config.toml
n_layer = 8
d_model = 192
n_head = 3
n_kv_head = 3
head_dim = 64
d_mlp = 768
vocab_size = 1494
activation = "tanh_gelu"
norm = "rmsnorm"
norm_place = "pre"
norm_eps = 1e-05
positions = "rope"
rope_base = 10000.0
rope_fraction = 1.0
qk_norm = false
attn_scale = 0.125
bias = "none"
tie_embeddings = false
parallel_block = false
init = "normal"
init_std_qkv = 0.0342
init_std_o = 0.0
init_std_up = 0.0342
init_std_down = 0.0
optimizer = "muon_variant"
lr = 0.0103
lr_mult_o = 3.0
beta1 = 0.93
lr_head = 0.00466
grad_clip = 2.0
warmup_steps = 200
schedule = "cos"
final_lr_fraction = 0.0
batch_tokens = 16384
seq_len = 512
doc_mask = true
train_tokens = 93820000
steps = 5727
dataset = "wikipedia_en"
MLP neurons of a small language model. Each row is named by its layer, matrix (up: input weights) and neuron, and shows model dimensions 96-191. Each number is 200 + 40 x the weight over its row's rms, rounded and kept within 0 to 999.
Before each neuron's rows, "fires on" lists the tokens most often at its 100 highest values on Wikipedia text that the model never trained on.

fires on: " b", "ter", "B", " St", " B"
L2.up229,155,210,176,197,218,182,201,121,240,172,205,165,165,172,149,191,177,250,142,231,206,149,260,233,207,188,183,159,221,239,318,259,243,177,160,190,129,159,209,272,209,161,325,258,164,183,221,248,139,134,185,118,228,136,164,212,154,192,247,144,261,193,260,213,173,150,208,105,153,187,101,225,263,176,211,229,244,177,174,220,294,219,179,166,202,184,231,284,189,194,210,184,164,220,145,158

fires on: "y", "es", "ons", "ers", "ric", "ist"
L2.up191,197,158,194,200,157,251,270,257,248,247,275,254,231,167,161,197,133,195,202,215,167,187,154,214,210,172,209,206,128,176,188,185,159,188,239,175,234,260,178,226,179,189,242,225,183,198,210,177,245,185,221,217,199,179,265,139,203,220,268,207,163,156,178,201,169,236,189,136,200,214,161,228,240,206,246,200,131,190,133,202,203,181,192,276,224,217,105,219,305,232,248,271,143,193,169,225

fires on: " has", " have", " also", " had"
L2.up327,169,157,244,213,128,210,217,205,202,223,235,259,332,171,231,244,182,143,149,232,216,208,180,192,238,211,198,235,189,158,208,215,243,247,196,154,187,101,120,294,176,230,152,183,230,163,201,157,161,154,186,123,180,176,168,212,144,197,186,179,270,268,205,207,117,230,178,244,163,149,257,189,222,229,214,200,245,186,190,216,247,186,209,299,160,137,155,146,245,211,178,165,227,210,174,204

fires on: " by", " mov", " Russ", "B", "au", " acc"
L2.up579,211,194,162,242,205,236,209,191,191,173,210,219,117,232,159,203,215,185,302,221,228,228,197,170,202,206,217,249,133,193,203,145,217,270,171,105,204,230,207,243,165,164,272,219,168,243,192,171,236,184,240,253,198,220,235,169,191,204,250,217,179,270,140,185,118,216,232,200,139,186,172,269,258,209,191,188,155,218,249,197,170,232,248,232,210,225,101,219,265,268,179,170,183,183,201,211

fires on: " to", "ir", " sp", "sp", "ap", "p"
L2.up471,225,185,167,219,247,172,169,270,235,192,189,165,186,252,236,183,121,227,148,204,246,249,135,209,228,267,207,231,246,235,174,196,151,231,176,136,187,176,225,195,166,159,143,206,230,264,179,278,170,218,166,263,181,239,214,218,175,210,223,219,191,144,189,178,150,194,248,180,208,167,226,165,164,245,129,177,109,178,272,276,216,238,203,215,225,214,227,198,221,218,174,202,212,173,182,162

fires on: " to", " be", " for", " was", " and", ";"
L2.up753,255,209,209,253,245,213,166,138,170,174,273,164,204,160,233,184,250,240,190,185,235,227,212,196,192,180,192,172,147,214,192,181,172,323,183,228,212,223,203,176,262,212,169,148,204,169,181,194,208,190,122,107,135,201,92,188,139,244,213,240,203,144,230,193,200,140,197,174,252,176,197,208,141,184,184,213,225,177,177,281,189,161,191,203,205,225,273,175,247,247,250,198,191,228,211,277

fires on: "e", "ie", "ing", "ee", "eng"
L2.up379,160,196,146,207,136,184,190,196,198,155,302,204,168,159,158,137,218,202,209,300,213,184,275,190,202,191,180,188,243,130,138,216,232,232,226,247,168,197,188,234,246,188,176,201,257,212,290,232,238,176,225,198,231,163,211,190,247,150,248,274,203,255,192,219,189,217,178,246,191,174,167,146,231,198,137,227,195,249,226,238,151,177,224,290,195,251,187,237,231,121,219,195,263,286,172,253

fires on: "and", "urn", "]", "ough", "ates", "51"
L2.up663,239,284,221,255,224,147,145,216,285,258,176,173,171,198,138,91,103,230,172,130,193,205,242,227,219,269,267,175,239,200,211,215,172,225,340,201,201,260,177,185,200,184,228,208,237,152,207,202,142,256,223,173,176,183,241,175,179,258,249,134,164,305,209,206,146,203,184,224,289,215,226,183,183,198,213,94,227,171,149,180,205,173,193,170,198,241,200,227,157,212,183,263,230,173,176,170

fires on: "ight", "er", " high", "ain", " col", " no"
L2.up621,193,188,172,116,222,216,179,155,197,289,210,215,184,209,184,193,220,192,219,255,226,191,271,190,322,206,174,169,207,244,260,183,178,191,211,226,252,143,173,205,211,258,184,198,227,246,261,252,282,211,117,207,265,191,196,179,260,175,260,165,211,199,186,277,173,281,197,175,200,161,229,235,237,211,164,181,206,162,107,179,190,257,220,308,204,216,273,260,198,249,199,160,246,191,218,199

fires on: "===", " between", " both", " has", " rem"
L2.up114,206,177,232,166,194,258,170,166,195,200,290,249,115,166,253,196,221,216,213,185,189,179,257,195,189,211,176,268,211,250,188,161,283,311,161,164,137,234,156,275,200,206,166,212,132,279,194,259,190,191,211,198,172,202,138,168,139,217,181,166,192,218,190,235,107,241,129,235,190,215,228,163,227,263,229,163,215,185,171,204,228,200,221,199,210,213,196,204,247,261,165,130,283,230,193,184

fires on: "ied", " at", " Geor", "own", "G"
L2.up90,220,277,171,202,204,230,154,245,195,155,229,215,259,215,256,233,169,164,202,224,263,261,167,112,231,191,112,287,224,211,209,189,207,221,248,237,188,250,162,188,255,154,234,157,151,234,178,234,154,195,202,220,208,231,221,183,276,300,189,171,170,143,291,183,211,146,225,138,222,160,191,250,235,230,160,246,154,283,185,155,183,172,161,205,186,210,205,240,226,246,143,139,156,203,154,158

fires on: " the", "ur", "\n", "==\n\n"
L2.up33,146,136,218,216,225,200,210,225,252,159,206,225,170,246,167,210,228,196,264,215,180,122,206,180,186,240,163,230,280,154,196,228,234,243,172,193,181,155,176,175,194,202,120,242,226,169,162,242,145,268,119,163,215,212,186,222,215,201,235,188,195,195,231,244,120,167,244,189,197,256,267,175,192,175,232,158,193,230,204,205,266,210,208,175,234,367,137,186,198,219,223,242,249,197,237,217

fires on: " he", " a", " dis", ",", "is"
L2.up435,196,191,171,159,199,185,210,160,131,224,195,137,237,208,165,230,170,271,214,209,232,179,180,173,239,314,197,194,227,118,248,254,205,191,171,195,214,166,209,311,161,233,213,237,193,256,204,228,199,199,199,238,155,146,163,187,166,179,208,214,169,152,192,225,202,210,163,174,190,174,158,269,188,189,192,140,164,222,202,160,231,207,193,256,230,250,218,190,169,143,186,193,161,229,202,164

fires on: "en", "ay", "ia", "ang", "and", "ee"
L2.up280,182,172,268,214,235,214,197,217,202,224,200,220,272,182,244,196,173,221,229,256,246,230,190,234,197,220,228,223,214,196,281,234,193,233,228,162,245,215,138,176,140,210,244,202,198,241,182,276,231,253,220,174,233,176,179,199,190,194,174,199,258,198,250,212,184,123,186,186,224,155,151,223,269,231,184,165,217,184,214,192,247,174,172,249,232,171,221,240,229,159,224,220,207,161,235,215